MLP neurons of a small language model. Each row is named by its layer, matrix (up: input weights; down: output weights) and neuron, and shows model dimensions 288-479. Each number is 500 + 40 x the weight over its row's rms, rounded and kept within 0 to 999. Numbers have three digits each.
After each neuron's rows, "raises" lists the tokens whose logits its output raises most directly, leaving later layers aside.

L3.up2061:471440484475487507573520528503565508565512507512557502416504588490444528538499572505469464536557437504540502526480465465484518485583536429483474448502400479458519464499523496532433453523432542538477506463507552543512490488499473482465553499536490460477528515505486574514482465520501461465476473557516466500532529554573522491532461504549531452544484473495534518526443447542448546452525452488586524570466455524509597491503537553455492514525498507490546467475511526506549542469545537571400493528563488524523554546469541482426508540429482518504533500444519482445499534549450443503
L3.down2061:470450472497478493501505573525564495537508475552513467437592539549500549538496534504500529538469432500504557508526455536531480501532525486523567339393473402499501452506568505544446462512511522516422515447544517547506526510472525524527547498511467443545457493491476462571504500515519467484453471494561516479485610518554471478546468490516432509486539494569507437514550507569516523449488509575532467467443538467492556497479492527595475467465544492518515452518507510468525498427507493526450440574541439523549460508536477541489478503456535537497500499492548461502452457505452485490
raises: "cted", "ited", "ct", "ential", "ences"

L3.up1610:491506505552505564504538533510500492438532529518431585456424465441528489537483503547465522515575447519531510458516519454491486535487473502530523474480459444540469467511513531519425522478504505457463551478456503450538541515495433537484573496467490511568518537408462433522496516503481591501531483562470525541516480551430491566509490416559460547546467477491510549541457516465568546494446575588452479511535464457500489486437500486501511529441543546435454500450524506468463520494524448542471566561531467452515435532474478522487480541492443515411511534499523459496450527447504448553
L3.down1610:482604498486574543483517515490497473487539545474450519484457512498539480496505491520499433521549466538465524459563515560599487492504510432577487435537514508477482489495483487483467538527533473514522578495472479466507520517478551505468579502500533564523498492453466492454439462561528496564492504496407543491439504535440492547504561476560496518486418477412503489486402505456531552536434523483446554475480503452486512516501475544513531560521507527450523504478502472487452529459581409496533507527516487483531434503466527538442510539506444517450434446469490453583467491457424450498
raises: " |", " ;", "s;", ";", "2;"

L3.up1735:536532514512497527495483464478491489511603543542546531481480485473559480535546460516482424454501464487456519517461469479557470529525445521485550532463470454448518484474509544557542502508473515519517538534521526473427432520473524542548518481520511465540556586514383606530491557537530513496491517448488501524559455462462517468471471532607494461507590534475494466474525441478473426538488449433485480506443619478540454451525529535495478514502493391505510468493549465524531532472478514544541432532525476395479494471464488505475501534533508516474525519410448487553510531468546444546
L3.down1735:487447488514495479495472451478443456511606476511506526513474527516522503546511498376404494503424522519474499489524494468524481467511475483464503488529460494417450502528491537480507513543509554463539473637513495481447538467516489485466497471488468501484552490525441543473442479549577466507512515538488490464528487520537466528507462477533525502519466491531503520443542476503533462478479556455606498508408472463502474559542530606428495538565517404520525467543546453550458508532537495535473452547532497464508478473517556462459508470476459481556539565490523504510444500458479436496
raises: "via", "vo", "vi", "va", "ions"

L7.up711:535466455437530493596478469473413452479557511605473487479483490573540455446554468466417515527506501504537438459446509481573483463453512579523450469498539475476461554469586514459572550551522470440521459531506482479554429563488552510454466492561472498530471459545492545542474493455472513485550475507474485518471470429496492527551544500498529521487534513509497548527459508466450444505473502525575464508474453487555455484518515520568483537453529490490537494537458478524451522449506512525520505527474515559466536533477443493530486549455482548498521554495466481549529509494533525488
L7.down711:544460502431479470578479496452477475486479513554532486505544489508518524451437498528537491647506435483427469462440471517391491486475466522526474455504503481467556483526522463470492491538469532542448498491524426506550506521480545501536510458499533536530500472571583499524524555449530466500479509419544540496505484502536435499480580535472525506576511451549509519503470464508453522484521512542518467494478471494488491521524517537485444513509525523455464440549479465459463496478518487558517462506397469547495522501530525489511501509514399489433484448471440505522554522428461472524
raises: "reat", "rant", "der", "ene", "iet"

L7.up2216:461449501449517547531497481531533487500483481488486569449538539478470497443501507438532559555489542485592423517519554407519450488542527483500453516525503517560443479555487495531528470440484472520547463436459536525481386511516451472441460492482446478519450439530412474584510486519447581592568506515455504573437456539502475433472481504457515621464545410515482506537581437511472510528460465526566485498438559413480437466474444550511535482591420454510529506554459521510498507443473475508531473526521502417490520475537537515505523575534482492472454491464498557485481511500461496511
L7.down2216:508523480475513475493422492566569504473562435518395566517549431528496510544510495514525527505495519437492492527509523482455478492529521470418440504539501454544519535496528453536467500446483465509522538521531521497517519515536514434465479531498472524496484527508492485480467533563454553550523537492511448586463423502507531445423500444452587535489551464534556536511573510512452463607475520471535456520533548485434460447420492502496527532535578502558534549558529523504419518482445480412461464524578558472518524506534497419543510528567452533436463552457542551521514481534462506544
raises: "oles", "olic", "bury", "ol", "fic"

L7.up786:532508532554513469498514447434485573481478477481522446579518463519550523469493434491491553473546564516447478532521489520498501474493517492512455448442510499535474441473489454451538534540496512573514552445474574486501543509569494507447536496508458439442581540447506427552559525520524507535406460525476463500518529549462465537515508505487569530513515449501507475456504460438469513487473479477494521434620495457564539446521444516494461548466513528553528556514522477451472507484536515519482485492541484483469472504503483519579540509561565489503470508430446563473489502506496495509
L7.down786:501458457499477457538493474491570420426496461395492519546462449474555529449604509513521513534549422455454592508533478495457555492475477471514457435476510514593504518527526418489472537498514559512473486522471518499504492544450549463451521545525501422508476469513451481438486495482450497480509511537513472514510472521497533491501581514491435451459538479585451500538522514505418463568492555545538454539504493471535534450571554451539495509582524545544321395552520486486474503515478471519473495486576494482501481513479533512494446426457491541379469505492503463499458417460485489445
raises: " 38", " 39", " 34", " 58", " 35"

L3.up405:404464405539494523443521449500491488484472437462502526495462483491546448532516444444522534493563456518484474491600433494507511569510518469524472428475516427504519458470494510439482549535423560477495451497521518565450544457507489496470478572522484513516492559553518571522543507451565578492475567556519551515495487548480511545459509458529507512454450483521495478489463516542546428493500430503483483514501486505486478554546492454470482484532572454479470495457504530529521442487490570424510517493539509498517489493526479409483466527494508596522528514522542442521505461557495524477
L3.down405:482458443522514523537493445496523446413513450475518555491453553467583542505446404496504605530544450480486429479613445541451516582457521462529480470483528465475484505506525532439472487550499597433475502531492529555493510447507515469555494472503493510491440552543466538503532509496466576522445494536443499483468454470479428478500414437491538525468503435526510516443505477584492425511575455545499464467489515585480435526508607477503477516503567472520507462552547508459530495497484551410498531536509452546516493526516461391500460533511472515488538543544501478555430488594473540418
raises: "iful", "iano", "y.", "ies,", "za"

L7.up62:534487521511489613464490550527573582476479499514480459571556473482520556486510581532495506536542502539501499608482509497511536500451491393458419498470455579538478529472498462508503475550513563459527483541496497431488454508531504471427526541469515533417501513399506493545450551467476551523494528484526501481512520429447523445478520530505559435540442472488506458553478515464562478481440453493520460488438535519473500494517497553448481437472502460546485512503543555506529439461502526531511433548570452472519450552481489429527499567521528570497454448567468522487456509457556507453
L7.down62:557525426429577547447500527505468518436506476499404505520517494477495483523539407564434534520528437471466505527493547482514534564529489507514456525515529517520529502485486535510540510541436453434546432508505472550555572436478462441529401547575497494417491465540536495580528582553554505492634531444495505573490477487471529473480485510439560503420462483444566470565545446490539527491468501418469547476568542546541526434516543571459503508470530461509459475486536533555489507489437520487500581518464502481547528503517518583533488464560552520471501481513440531493557534443474534484
raises: " such", " like", "ulf", " including", " include"

L7.up313:514478516479440514438509479518458433499473565475482554554532461494495558456546476452455512473509551479478446508440532510547563537471494462507559513482528521400497593459391492563526477511495542527498472494496537492448484548549437440539536508545500503507474488490549508436563455467561495434488534480542481510485482489469513484470486553545509505542539442493520510521460487561460482513493558421522592566467559467482570434505526501568497459511470482489528468515476515509473416495532503467504492517552436473539459462473545519484501540477459406538543539481506462493518418497512446513
L7.down313:478536491532444464426510516460493463520503526536514551543553478533491478463502427545466512487457516534498429497505501535518576542507499528506565435446432551446531502400564515535473510457480500522419514498560460481485513519534466475524548562452518460449525493511514450449567484525538529461455521497575506523461550493518492510455452527552515530480532456469482533568480489492485447536439501426494567523491564451511525452446533475600492525469496464473616477495473559481530464545484504496477472498526547494487491516449558507467491478534569511518478549428458377478399457460490490515
raises: "iving", "iverpool", "ening", "eland", "arge"

L3.up1256:470504470443489490559459474519530426447579475540528471437472496421465497534483574515495552513532461469419404468543581435516534555500422524486504509460459440467533432500516497483499490475454524458501493483508508502539505512561472432580522523462472431438512531467537572530513523570593491501431516516494491506492486498580473458524542534518450427493495564495477516596438460550505463523506445548453476475514455454454536503463542525489479544465483584574597500549503492481496546436461474493489416455493522481484466465493515504474503493538523499511500491464520475490546394531400490446
L3.down1256:459475450449504493500467534577463507484565446508524528518487533529473546463486502497457547514543530450436500513520458519499521487465426425445501514540504391486479501501529448585434532447476505481448577529512464486520486510535540516472480463553512388545453511464521480542446458556493471480457521514482544560556483471486433459491528463469550516468567443505484490511452475463495497512545495480541575546516468431421533493513574447542473496502564504498446485518470486510538532519500495471516470452462525548499450473506425516553534470521555497549510491625459467517476573558490465495
raises: "ary,", "ary", "ar,", "a,", "ore"

L7.up625:513553498426524461505486492513502527478473476517479520473440474465474472511490596595515508520529538460532527554491535510507471525517447448482483537591465442469505530546446539457477444475498521549430419448481537461443399499462454542472416524512559511465477510372452565502514474512474543517526459490536425551462519552536534572522549532509563493480497490544476483514521484540450494527452516461422485549543566456515462499488490518524462487520544476451541495502468575565474412567544558450516512555536489488502505512506482487490474507556553508552567505499412485565538527534464493543
L7.down625:508482546452486403468496551407544481499477507550521523447491536534552504391523507518499507485437496499511561516523495572523548556492498523463490563529493496476519518453509575540538545492484470521455510509511499487559464501464510537462484507426521468478479469476482508469595502523539467482503505486499502557521432616547567554560484592518455529539535537509490480501431446578488457465577549460458538458467504500535506469566518453529496482513519579540485512562567579507465420560526549475541435500541437543500476540501625533533430439518451504494508477524467480504512510503450429539
raises: "une", "one", "one,", "ones", "uring"

L7.up1403:513431498479477532491503569465508484563507466527468494477461467536526553519462508546503469507519485503507485503464436491486483532398459468571390510574500495552450575442528480456510515477430548533446550482582477505561504470478559502452502484533504541536525489467460460536473463479596443456518491456522490513549512504492566536482510501545556440554475489519462436498507542479451475546459458539482549404462538524499519472572536502464555513504459438475497529464491503476589512428530563379535554507449443458522514479501523452433532543472475481479520513545441518485549482506502492463
L7.down1403:546497560430507549387526473404486506508425500467477512500511471420543518474443499468455499530456519514442527507492478516522560497503537506517480482572524483510509436461548564537483502539520467498491483476567478545506566541448518446477442455539509552538498491472548521490500497448496517527504555477496431488504496546515489502488510523547580486532574451576510449470507485525443496421484440561472481470536502482481526411564516532508499575537574473509523491493543482513445450531480468546495506506460526415431478528469537504483505442544485493556457511511498478530579551541580433579
raises: " include", " including", " :", " such", "er:"

L7.up406:528483498421527467531522538491481455509482563518479457544533484521582443551557565522494505525478496560492507502515554519483420478486524551543496514455513510457486546498565477579496502537526495451477536532528532507541501572428494477498506430492590486451414485513503452491427471462572480513564502512465513522474509471577440516559533576509564532589426616548480502528508540599472570483504486489509451509500457468507566429510500522457518488539481393524499510474518530533486445437484457531513551512521531509509457509540501407512449528546460528500442464499489467512446463531486472509
L7.down406:600482474557520487505498455440525522439514490507505459506455458459517460469518566446567454550549564510492433480495518534466504480422496481511551546468474483485514493503514504458526520510554412540540507499436528515610507491522458491547496508497481487441491546448532491521499521484536491443514561464483478479446449476411401462518521441496518500465461466574466480544480512496504494408502517565441431533477483496503594492509484518500527507477446490528518453561519488494512501533458515535545489478491551492556479528554445450531530487520489508504468544525468575443526459521534521386
raises: "ay", "ay,", "yn", "ays", "rain"

L7.up1656:577491461516440492468530502479528495468492548443544510503532528530508442514453585550530487516481534583422523498505518553525546480508509583444538513523531491526553497548535540510503496505520501541464441513550442533518533515465412546440514396449511429537451507525429444486543507525544509528502499487516517504504536523445424490563468511514521497507560535464518524493486479556524506539575505558553513492586506507461559463530591448464494510461474506567477480557507471566495516464476544465436510488557448465465530431475522505479479509505494486509535532591479486490402476508474516538
L7.down1656:447569434520520527577519482468532502536439426420502506541472498508554473495406550517451519522468502505532534486453535473589575530529499439478490481478548482500507439519499503561469453480571537526488445509501464573453491494469518508492537413499491486503513514440549475455453474508493540505465480553459455569449517422550535515495584447458564451533502468509534486495500433534446532448466524529561449445452471500515526456488513465487444568501565478491476500516523545515437455529549484510502517503483488460418566510500535516542516473484443528495495451521499427519449395527474474472
raises: " seen", " known", " called", " referred", " alongside"

L3.up231:480412477505515511493580530549527442432534503516574462499534560508520513517501549493511454526551494507476472516539530508510477469472486560485474521524469496477544565493501504520508474500514495423489549510483493463499555537452541427480448577478443465508462509475519513577575510531466602508476538498543461513541492508396540596522575493509473560510505493563425468477468439478572544474522519495482470494517502478445557443539444482461512562514501458506504521480482474564496542492506499581514452430514470558492474520482534459538560569503581479455547466509423546480458441576500507444
L3.down231:472533541506498459521555495539602537476430522519590511562530487537503594542450490407514495484476486504485488460593535478546465454459577608447565604552452439523557481507505519448577440468551493504460552611496495507477492536437438464544527579558448447442496473540473497508555507488499575467526515511617444452453473423477530522496470587444461482474461455480450556475512496566459535484466495535435469497497487513446507498525478464439527576527489488534576524517521539506461533474530495500498527417463551536497450478462490486495536454545493490541469501462444518474515548469595531485
raises: "lam", "ording", "ident", "ern", "ess"

L7.up1786:525505456448488525516536509533464562542501402490392496536523459527463577528571523472522478431566548489508547486514533496460524422502515532475502519463550530448478562477506459485454537501532491563492481517501499480478513527537594510523537561542521514458501385516504569461478475509382519531473451517441521439502593497478440454514486504473500454513537460567547463503517420563520509541479461527517489545531507548512489537535457552595495494564384494494578502485499468461490504527515491504491498466519420448499456533566419486457456451517462522518542494469545479527533567408483469501
L7.down1786:477506511470472554449530444483475550488520382555364543560570495490501504504505500515485484489561577476506568522509524475493464510535494481497525496473561444513589509426589451519501470475487473541525486531544498461443483461527522467568535551573479459459476501509530504531535534485474558491538511464509481535502537488454499559528497365499454479430485500473493459592543497607482553529410484482491514580578581496533486474595460544439493505517528543454480496470558499490532501467452489466504498470516528507495601545558466538500450420521464468426417553474543498454505548537611515541
raises: "red", "ries", "ran", "rated", "ield"

L7.up1324:477514521480457505486460462552498522456611432507523482507441530495533500444510544493468467441547436517519545513465505474569517550465567490472495514545535490454488571476534465416520487491459533512533462452429439461567510514497452549515467518517545471569475561493487413520437505476517558518528457554530434474593487522394512555558555476512509539483469457455568531512480511496511497533421526524457424403493582541521489480477511444425558500467506507485460405436480486559474530525464503458436425417518454487512467448462528524548451572487563481409469489465445455541571548485512441466
L7.down1324:433537511532483442524448392494460560562525451468507544470513410500486554436500506463492500553504459410514484370467502466520453504424496408511495398499551399444499514500524515467467454475472521441506504472609552488473508465538509542462520514512547462492520438425497491520444528486544460482507533487453448480526568442506518532523467410511546540501506513430435456521538523520372476503449438497498470483510472558489452501490534503491544545543584476523509436541504546548483587491466568519493526485514479467463476566484546516457526517516532593465549526448554491553403494519471462538
raises: ":", ";", "s;", "or:", "ation:"

L7.up52:554570499537513490495511467545466560502496473466507463460440462474440510563565470490422481550471529436513517452533537480496498520543524474526521512485425478490443548572497392462466460584516410496528538542491478488500492505485526515503525601549496492442380528535476508462531465490541535418520485470510483415478499551452477570512480504485421508486503486463470560496533540513527478481554545553531499546583492541482523483512575485523499589504557468472561510560450426464439544453492486517486533528549518544509414531507517525513493488470450495476516506407479531479488483440445487521
L7.down52:478527529495406403535484468626453495539526499477465532527434479532444586581497472508466496509476503430466486522517522575554506458529598473503418502447503469515465547555533564492512546541452534514493431534518496468514492507473561481508535535582536441450581497471485455481508517538481551493503495478503444445467516496585490538501530464420486519495507466544533463464509470502536494489492510455553467500565512558479554464511537429455503517546499462453573534527490547504522499493520490533496515516497506522468448556488379470416495510474504498607502509518531439466501515468536376495
raises: " (9", " (1", " (2", " (7", " (6"

L7.up1706:457558486527505549544487545435485499508489453497500548496436495506493545442464449486484520489478496488451545447529470507475487442515602462499487408545460566524462546503514494498497469483538532420555523507552463492458507462447549567458535489533464584462477473457453504494489592469490499479506459497477485482483484438494477503449519509427490530485449474476475475508508520568485467492498500481491469521435494537468522507499489484568515509513483486551495504450552463481530399512484541484502472529518455493531495589487435443515533512495538533458482558497564463562556538486540456397
L7.down1706:440533571471445524486456623538513459456453533615435561486560486474626494478447483487515487501557456483491524516559514506506554544488593505516512458503506496526531493545449503559515498496537558535471540520484437616475521496572505473514540487444483477500517509541448547521477481488506496458470536517473411503461456480475507514517465529510440458490545467464482512505459434445447524518530497466526536471512571441393562500571531532524414450532493473509501519509454512404514475496471481436495515462481438497549449502475442459494533520517580569470536494484508566523529469521489531426
raises: "itar", "ne", "ally", "aid", "ity"

L3.up2290:498417494546513420497452525576539463476553441577462500541486491522452493480445484494531485507575510454490510467526513554458487474470453503565536487412495508434540457530511502450513506520524564459536503534497462471523545442470627527524475535464516567473489485480476513432516440450447523465489590459507506514497528484465518533455613465469477530556545493488532530547473480508535493384499449423460575535518440519529566534567494500521554435543518485479489546478563518546489519544547535505424539514465561520472474494497501456522541493499467548542453527487549523485530538490447501455
L3.down2290:534496625577503495506501496533476471514505472498512546521480450609526499489479501584460448593494476502499515414459465474547507555500438484502565511542480542527539483466509450542495476501475522514524522540518501434540519469498487510582527512530525533562495543479490481571532491486430486480503472509556512491458504442517434483483553515463493479534502551559451487540432506483475537526520475481501537428494469442500439443472440560473469468489485511437499450527464464498464473505370503564495518490512553568459478487525453530503472552482541485523503441482454509471484504473524474492
raises: "g", "gg", "go", "g.", "gn"

L7.up1681:561527522476396483493544551512442476475478438473491516529500464567402526543476433541514515487466528518511466514469458502482551472429516488494452539475444525570529498426483499486440510479488467510557434503458532533523476529497451480459473546426505509468484448485571515454468496466535538476522489450478503537437401486452446449492535530450524512468447431512475550478446513568559523510420467545527578565532463588542490588468579572496569520537519492525460511528486610442543555474461536465456493479472453571485466534548541525574505499466421411489497476541520481570493564472558563418
L7.down1681:476511463441516454513467442493561519463523429478514476471499513499522508521453461516465475433546486473503432444528551473462547453579498506526529479537525483454511516536457506431461476589439527455476488540447552518480498484501510532534505490461514447473439514524465571482517412535473548497542451534448483554531452477514464540469580466542534510510490453481519513521451498448510561443531538502418558496528515442569588507562489510522554572516460497562577493552469460497489484542434484474439523531501514574462511382499485432502540546507544461423510516501518555533523434524450510499
raises: " mer", " trade", " trad", " farm", " agric"

L7.up1085:565477481490520484457610468516506508495491528461571472535464533524478475508515509502483502446509486482521460407557462518562442577463495457517484472473499546513533602543578448504553499574455528475420559526464443518550549446496527448532525504501491474488465421514472574498501471489458529526486471509419561430458495507489509533473562451473569436538393503517533547490495515446504584583522604508470482441457432500517520519460459450482541455497554482520534490517498489459464463513483513545450533549457463521518485511520529519553541536470464425455470427512479486477497561525560500567
L7.down1085:549549445498436559476555490488545509485490498506468433442569493487506470503515463498514500536521497452583542502543469500524463508483535436486482524477505516533479515535542459435531543519544458420443561512493543474487523571406448424547453507469531465466487527548495520538534508474544454493464496503513444521508575488524475449481538507486596568497470523489515523482581499541541525477554581469509542514467536524445473479493515531522420511463563428552483521480522554480447421479516496503510488484516454508502503449512517466496540513497420486476484514560475471451485445539475562492
raises: " office", "ows", "ship", " offic", " vote"

L7.up375:519518495465545488517561566527554525412506590509490478462508475547511520513487447477552440463524536504472519468444503496468508515495534562505521468486515522567492483442461525487508515473597472519436517544540471558497455563487503414466531483564541522531488484433574502443494528538463476503415549444488576517472460536433460464529463500471484499559513453434487457516444442527554480522580512525594547478481524461607491518430476541491577510543525462478517485533578481539442443456510441524572492495483492522556538437506535481437445429489541466526499471464513493434506499495545596429
L7.down375:458521523487512512474502454443468488559532496507448498566461480478511560510496441442419474554497517522508530510525524510512472548475531497487497367480504461529551441526425459495535466532472551508472518454443495514541409578434520458462557484588485532565500524486518476443477507510465541451500460454500460487520440460518434606508510468512518503414527452481438499568519487543541564457585451500540564546477484536511487490514488573459545505517526519514452546496585498462487486527470545451410537531514497514510489459514480529560562493547441465494576501480429535478524495447467498571
raises: "f", "fer", "m,", "final", "atch"

L3.up1081:469497514563463556464496561444399459475527485499519547423555516553507500453525550533546426463497521594523569524550480481526595481470473566446506446519539517507541468538526510510495555508509531463520459471493500429539478468501517498518465513392552505442592478498509502561532443465499576535470500467515498461499492502517430548475426524503488462535500491521497401516502500553493413545596500559487478512467530501540533494510485505513514540569504455515500522432491519490478451575532504447470464490487456497472506472472472593421501481459502478484438537415516419505484492483491504447
L3.down1081:531492546507462438469444576446498467520492521460556470494511553512457412467528527525502501561492554555451536483469571551538448466431482422482549455487554539543490453525428509457470584503460502533478481485437480479520558456499481497572530531505549501454510517501533485420613489465478525467619434499524544478502557521509513478503516479466483476509582506522553460532479513519437540483524480529520533526508576484515497516463504467493506476485496527548452423526509464497498491556518460484577500523436469471530488487501410548573488492468451512524468573499539417519509470509466545469
raises: "as", "as,", "á", "as.", "ot"

L7.up1877:492447463479510499467511511503493516526541482523426526414508513494475521460596537544486526529547509511510520530508577511534545575484500607522514501496498503413506455541455538521500528466520445543506527481475466527544496503496528465476533523453567499547517520496445536465497485461517447479478520444512550558367506526518527525501528498533494463519500517478492486528521522488573477488567432445564509465516465555406474530475454445515509546507445518499457507482584445481580483548489534543443544447523499554517423415454548470508545537522574499526524454486514493523518437526427489490
L7.down1877:513495474528534552434473421552484540462542518482467522442461520496557589385496529527452518572519519474495571497505561544414497537477462498463495445486462468507465521523544506446517550474502428521545529520466548531530544507542517435510500463507524500517522562444517531474505493531461489463455488501526557506500497484571474569515521528553561497540486540428420483498477531475540481488483443515565478479564420516416471495451474528549590516565491497435491498436577460544556493519481518525417589581505448466479503477552486567548484479550552474543506480498510510427517490499420514488
raises: "g.", "g", "gan", "ga", "ature"

L3.up1861:598565484513440499564454492525512513520472473499455528534551495517453428485444499462454506537502478548450585558616514483447474586426505512616462477515461494544452485475520356497489473581555522532548525551517458541452506544459509531477502477412520466506511462504473530533502488528488558546489548514535458536483482525489437557517538565501411465574560479558478572518487546537494545506460472417520473483428543536524535550513503521537532519468572452519521534423543503442497505548419551533508402532532541480476494461496517411494465475563502558476522450512492467506439536544490480507
L3.down1861:413518561526539488528507492536515479433501415536531474534499490470462534454509446482445545581508484507487522498598526437462558507466513480532509572462550528596480513482444505496505535549504500564555523469448550495526515454458471542568463471467489516445447520434517546518491495586479547446522501588497509501482474467552471579501484494448546498479513466504427448482561575557494564493464541500577512421566546483549570474497598540479587566519459440464528524589486548469534539531543489512500508445500485494487472527513487533497451470519557524483563478502485378486463560463431427471
raises: " number", " amount", " numbers", " range", " variety"

L7.up1076:483454485489405554455576523488480485452531507441523541489548549496576506539531443519492507511480528528461494477398537496464509429547547576523516575433494487540448450540536490456529485533482503527545489485576542490556492513551489517449462509455497513456532471480429531535453550487433515512529482479518521511463493521474495506514498476584520526415561418490551514497496483507578492451425492454491521542480542452568527494544499541508483514513474514458594447488552538454454447399552467541501516515496529435540523440491526514474486432523463489528559534547425522539525517577483511500
L7.down1076:521495506496501428407534536512459457478517510484472514573516482546546517554511444509552519471551554465454437534522507431438530529533540495513566529521553453466512541420512554459465501467439450550483537467546496623564450545505553538498467535497530452604485514466549543501472470578492465491561492469567434523512553563530455500485509502506513552471497430509450556480505546480525533536488498469438543503493561501527499472486459510499493552474432518421568508542491476508480526485543446497479533487545510476616489423507431597495526537506503550507514557487588497497514460536493543521
raises: "er,", "er", "er.", "men", "ers,"

L7.up21:570496476489509574465481505511484495449454479559515506492554498466495534530519429532473485469455515443465496528487491478522483493544457538518503441476515481612416510491577493534521424583538471531508488481404445483460456430526567527485438527451472533501439487537509500442445527544518505547550541537497558580514533472497489542527478492497502530574483482488433466539537502550536564524421488462484550587454497438472466501539464498436520485541462478503524516482523441518497470507449506524546515517496498498498455472528521482537507551501461406480545518479516560552499463524522512501
L7.down21:489528538415483487531436500547565504519552493461468499505528476511449518466509549545475478504496517542549539446528511449569537517513549519567477431419498487511505511595480434521506537502462450517556427518372439488438527520510475495490503559394504453478519577509556500502419493502477528482545471511602534472502506486511555528511510508488486526564473466483512419531451478513521422528490488471449472494580579495492513540487572454523483512564502499478543501500394437523485480472525542505482563478542546445564558488482508523467480463424479548568456511523474541507523520520518548466
raises: " school", " school,", " university", " schools", " student"

L7.up1221:517555470431535525475453492431491486481508519492477523547472468471483521534628527471458499441515425474438522503513533511539489512462404523513501547567479424467622485444465485505518521408507536499502467472438511495494508563442419499520506508558478511499483482446537503428566486494590519506467543518521533568535492530479500470505483528482539451511484482544431509488501500507453472503584516522513475421484436487469494505559524485469454552542525526468472474506463501488499547522501514579564466480518458530491492438515520582384551483447503524560584522524401485476548471453477437537
L7.down1221:531456511430545464514508539452539475544428518463523515495561508454439552588535465446461435496463545478515483474561562507573487489516479484524527499520464495543576436474447535499510548439524521488455462536464490466554508507476409463597495454491539514506466476514528470507508490491516538569474481473510494537565426511496468535447561493510519482459438445519493521494500541474529436541455508521504506532419497443481509578503491462402469540559572556433493605480477509447547505456386492522501514512479545572456487482457535527488532581494490550517470455448511550491462523521474438478
raises: "let", "lic", "lo", "ept", "gen"

L7.up396:478498472498495522511528498464487407525508524497474577469592461509446467529521451498467528487449535479529476536546489449449444475520460461523535418560511513460428494518509540506436469480512509477479443490447489482513490489522530475489473464552479534494524537446454542491497555486518505479537509532483439441475523445441565428500478492489487519482475507475527456493502477437528525520456511482447483435496524455521504522518509520503458538519463495503558486513547469499542519406458435438504479462491509541514490497601534527502542509468475524527484482525408563550546546445509522538
L7.down396:538463506462532501525480573501505507522486488483524478523461575597545483552444539503552482515422516531473459531585441559452557440504467490553540527526498499502486537581558511489555514473438496536493476466443413489489529575504505494436504475477476494505458490473541457411435567427475496512491518456467485569477459578526499450489527496503477514458574530431496532501510505515490424506464443592442500467524503482437448515484493493481534485472548436489472532553540605497536567604494493476508473486454500502537471527571498520447546577522495507508513494497472502465512465503482448486
raises: " I", " we", "\".", ".\"", "iece"

L7.up1788:498482505488477466485541483547558450463559483432489529465544464536484473516504562512522472499509479495517498596484521531529493499498473483480441458516547462460491590467528435521501488496565542506477579489552517556539504511431453492504469472529466485574461586505449424472604457466477459533478467475505494477505529510555476503488518466510452420558494551462480565480525458474457489498553569476469610492538416440460539523506569522505401479538520498507516530391536502487541568542445497483545503521436466565501476551522458487502553468546542488486470454446539454489484476490564499500
L7.down1788:479510525493550475438461512527524550408464456585445558487479482518581513555526466531434478486461524519521526473526591468566507521472485517515589407497503485504451527473505514504505503457440521524543500456463492557482478463422493614470497425524469538562497559490480496469506531541481534519446541500528519510483450454523450463487490503504515467481465503497426534505528466497510474472567419480483566480539428522480463422567548465577489466445447573563509471508510433538518503485472457501516521529599454508466523507570399555532425457536519493563493458530511487517509433493542555532
raises: "iqu", "ival", "ique", "ity", "ore,"

L3.up1944:490568469523500476539423555514496534473439523491570496550499487470458516524554520488499512482487519505513542559532625433465473475480485440456449508458490488469522482536462431475444431539517476495490514428541493523471560527477492406451461544468491565476456456520474528446500520514464433442475453505593476475485542507480495470428552482501494492495479519509450471523516606514508508412481496451524443549501513490446518498467457503498499398544470521451550486481564519480516534484351509476461483583554486551546495564476507479470427547447445479492487492435505498505546456480495474510
L3.down1944:494466567490469487517523519469568529468463549471542520580495482538495514542482517475470585583507530428488606581440509468462475516477443485481413463533493461579441496469531506530467492548536497530494532578429471488524518502589515520486515533487585503487474516550452542492483514515525496411450443496516503508509529503512466560457458526502483531517462504525524541464524488533508515492540532550448521565576499455561525496451497538483494477526500475434476511477522453545484492517439440473545533492472523566481491559647505500463457467478492490479499447504527528473597475455455474586
raises: "ate.", "ate,", "ate", "ates", "son"